Part of a small language model's weights: 12 layers, RMSNorm before each block.
MLP neurons of a small language model. Each row is named by its layer, matrix (gate and up: input weights) and neuron, and shows model dimensions 0-127. Each number is 128 + 32 x the weight over its row's rms, rounded and kept within 0 to 255. Numbers have three digits each. A neuron's up and down rows have the sign that makes its largest values positive.
A block is one neuron, or neurons of one layer that tend to fire together. Before each block is what it responds to, as a language model described it from the Wikipedia text at the highest values.

Mid-word hyphens and syllables
L4.gate217:144102132106134136122120184150126167127182141130120126142153046136178127122088165146177095142110130071076136119100100122139147109191107134082132138133179173064118176136131140212117210114157101075215128132120154140121096128066181161132103126119060105131093108140078151176124117161135144164134138164144101119119091142145141116149136141177130114118137151137110110173085164127105133129120
L4.up217:123128093194119100162125178118078138092104138094125146127071132143148080046095151099092092134148113075141162090115138058136120067085069133094164129176169128135131099133166195075148160145139121188124106126097107174113117173108147151129082135099124154095155092110129103140147098147117138136137140099125111102138124184055115087187147057057152162166144150156104204134145172102143099176117

Mid-token in abbreviations and numbers
L9.gate55:189126123163136128070167116125091152125085130156093142156114124147159134153154090119124079128190138112109096097173164189109102147170126099114170115143132117086141130056129106119130129096105124116116102104144202123155141145173151099105138096113188132119101145130142160144159112147188102130182123194133164171074157138129142147129116139129157144099080138152141121198196180171137105122109
L9.up55:120135046116146153115117124132105117144153116136149127113124167136141207157117112121154058179110144124154131100137138157148141088157140084140133120163145139043047135103193135121166121139152128084039101100124190061095162167145178143104155117141160168092117083137142161165088121122165085123113132100091105170100117155099099043158073067142210113083135109162157098173121204142184139083088
L9.gate315:125183113098113164157150162181137110087118128074140186103130124097140174104158106179117070141108092107089035121175182056173152114124140104041148135097093164070103118103115142165119117104090092072124092120161178108093105128151121084133070111118164120088120109088109071182095106096131137104121085095105105157157148066116151093138171127171138102133056127099119134176138132110093153155152
L9.up315:130149137105090193159183120107150137152135146103067140097118122116141123125182096164094058104188130130103092106177188109198180163122178091092148143104151135170115090120173108177118122133091114114119101167117161100135123195146125112149062148146143160125143091056126184143048131161178139126109157133157090174042125121112146108163151113140066103137099146135136130106154108129131093091117
L9.gate342:220102189147098124147141109125132121151089124101192179132144094108092144060100136166133067130065107126101097138153158087096159094091108202184167134107136112163080165113074139149094180114113135150087172138141137124115120070159115075130176135109170077166131139078134095136118131110058169144153094142107135185110109142098145123086105089155081070048086107078152158120117115156197104117158
L9.up342:148152138145111166066133179171136135097208089139098154134237184129139156135175117100091134162140159139102148078157134158134122116102102137138132175076111153155120171153164124122139113091072089104130104176120122123101138131154155138108133153128211148092132110128115093115113132132097106088116118140038114182078142138155115080149117106155089103131110145052133140129147065162143098134167
L9.gate507:182077119176092111181143154125085152148142131111123140117101107104118132090134152134108108075136128078165150172114119167160112085207122094122131094091121174123134164095120123144091083082076106110126137154182111118096148106157111129149117130086188098200153179121082132171139173126122074055146096107085123113130175170121116085129112086193170126168065072160127118196108092067057155145161
L9.up507:160152084142171147135134154083154114083109163126141105123069127097114124158142099134136110132121164148090177104128143152154147104152087040103104147188157106134163101163146109142110122102136032127168134196137125084132090124147095135093141135095162166148142119155156145098154166168098123118091092167125066089093104178094122086153126085164114103093072117112202157179121076089049114130154

Numbers after prepositions
L4.gate294:159139119141168141120178100077122139112148198129164089104159070123087089096104124149147077093124157150188136186104110066199149065140155140089157110108157107077161171127125136159120188174106147187147131098126140065135104122165100114110122191068091185090159135140133142166153091161102096124119098223135093121064154107149149110108128153147131093136122117109135158109062158135076122110201
L4.up294:073152111150139142137138128167147179138091172076099117108127118138142173127099125116114137152133134151114132179146109148159110109144142109152184099157145117109090105144074143162119166115117140073157082139118173068096120038121130173183136179137141100203150127143122152080165154068127061164075141060081140089083094180109146190086058152108088135119063138129163137156128167111097128128112

Quantity number tokens
L5.gate41:066150183123121130190125129088091132160039132132104154110161092161132174130124154153102089150111131156144096100130137094180094149169103087129101169124126139066155154092132190098146187127080157109127172121149124200099103107168111099126164149141138131106177168076109104174119114115154077138117124135056166160151135146140120136117106170150083171113151117191129092155120083178169109149129
L5.up41:094188130142121087135125144155162149136173121131152117152129138145064098123099155117099069196126121166128090162165132151173109082145117084085162157095144157112120127152128179140103147106070126147132142143146140049158152137203153132167135127168162137141137173186128095187122148040117148109146185156115137137129155120104137157127109113123122111137092111185126133166100118110155106120144
L5.gate196:124099180119173129144156108061123096109092113165066153126145150180092113107165127143108112089167108138158118138178136119187129098121120143124115139111144098158120097103120102196150124074080148090105118128117167120126073170093131203136077124111165108115150151079104103135135114133183172191071162193165138122134134130171190077116112093186114154200141098095116143088077150114146153081093
L5.up196:132165185092187116154065119158152094148129129096117104171157154131129122160122109142103122075153124109125104155128161100145136163149156120178101174129108074099094058120114142096105134136110151189081121097178115112178120179141117162075052113121142163081113148153143116143108152162136089193047161182136119103119094174146142106105087113180135146206118122119161144131131124089092220135094
L5.gate279:115129090114166133152122131140135108135128166131075121138149166150181090109078137145120169174152101121130108092194127119187081125133089120098163108126105117160162126181177139099124129070093178151151146140106115124115152144177154140170185129087162127134114146095158168063095070096113121147168165124128100176127121083095123075166131155058118118103103101169140151150098126149095165135158
L5.up279:120075199103107125130114179132099117082126132079090145076113113144127105127150120087140183084090130101122136146170186183203111110185133110117132115116103151163116185097073173174123159068092076140102081155095127094139134121134089114111152177088099109136088095099129145186122175132084137121109095119160116064122136108104169133141075097136122133078120100150053110155121112060140134133085
L5.gate551:118121114140126088082136148159178118161110165134123152234101161129119052065169143110114085162146163117166105114164168108145139067133154092172164128125131159126118138115188172146131141081100167134105139159065148149079127107156131170160127122082150170118137082103136144188136133117139111137135126184145089085159072164080118139151167139130060125086101093129130129143130109094103127149166
L5.up551:156118147099115159132092112150144170145118131178148096161122141146152095080142149117138130130141159120183142151087142128129149076065200181108194116141145091152113111115117130128114126067113165133126108218148028121111124121151140106083146125155179101153152111148133051183104093171163088164125139165132120126130147156091126096114114152087117142139101111172172118064086144095152139147151

Inside foreign names
L9.gate24:090106093162189129154156112149139117131147108109136091122076154035155074115119145157123128139094139129140108110104106136087106069167113127091144108159155052101152172133109137101145135109168085133155112146112132116143187098095131162099089100047180134148082140081104115138105080184090110123160100132091136140133081119058102115145110132171143165138119068097149144129117096141102079152152
L9.up24:100148111163131074202153080136092138116129152048098138136162132109112084062170156144131167154114088126134179167046141120091105116137112105136165166148139148103101107143147185091128129084132149123116132121130151119132158198099087113110131087141123069168138177128115130120092119124089073141104054128164088114138119106156163155124158210077146130196159138121157097152182174156092115174144
L9.gate187:092118126128126142147176136092080109162105145109185103166080085136161142120142167055170107119166128140181076167091139107115203121182082188109148126115122126146154168171091131108154161145129121114141095088130154116062144145118145176118115159105147098136098095177091062060155106110120048176116137070106096143117167127114173114144111126122093143120087139191141152127194095165087124121150
L9.up187:112136099126134120145164149103114090142146096148145082119169091123145159107178184138105191102116097108183177097175139138104086071066124110129133185148087069150162217110177134155162143098118203129140046082123169099119142108140129140171135132085149128155132081130124113135096111188074127140086097186071149147157134117158105137114143160157109174077148168100124102157102179118136181147096
L9.gate224:097107140145104112138071158084133127133115134119154148107094134066151090090148172133076156127145121156196137116129164140130123126140130087143133151136101114138137129091124130170164141134105079135116135083160191160091129113107127097145151092114172121166097193065124147143136109209165031168092092090218133167159102067119125172082102158106089148119122092149147148125164067119081066111153
L9.up224:153122130125159099178083149069154126149108164134156161113152118115121093176149211115160133073118147151151093135186111084140148117210101164084102105150058066156141101127124146172095081096098140101142131080121114092146104117167124102164128107148147120151128166131099137150150112155143106149094091065127099075098149114067123127150127083098194176142090183081155149155084098136115104109118
L9.gate583:125160117160169088161158113104122171103094099113141099073139183077126143137140216133164153063133094184134109163139108077102170122135091158112092147211147145126140188116142129190166146151091104142127139072132138163095139164115133138143139088122126162136110088123124161080163126079097121158107140100099102166141160075153136116154140085102052164077078161082132141140086074101143172132140
L9.up583:145122135143127151167167120172111159041195211069123121143088141053171059137077178122101128106138052127080118122175116127178103141137151076186144162088169129108124179169128121110178088136128139114150123115115105147105166078154114094141079085138142129171110092086119061109114153154098097082126124105092140175105161124089163137115144071169096117115106172088114124134117080155147167153129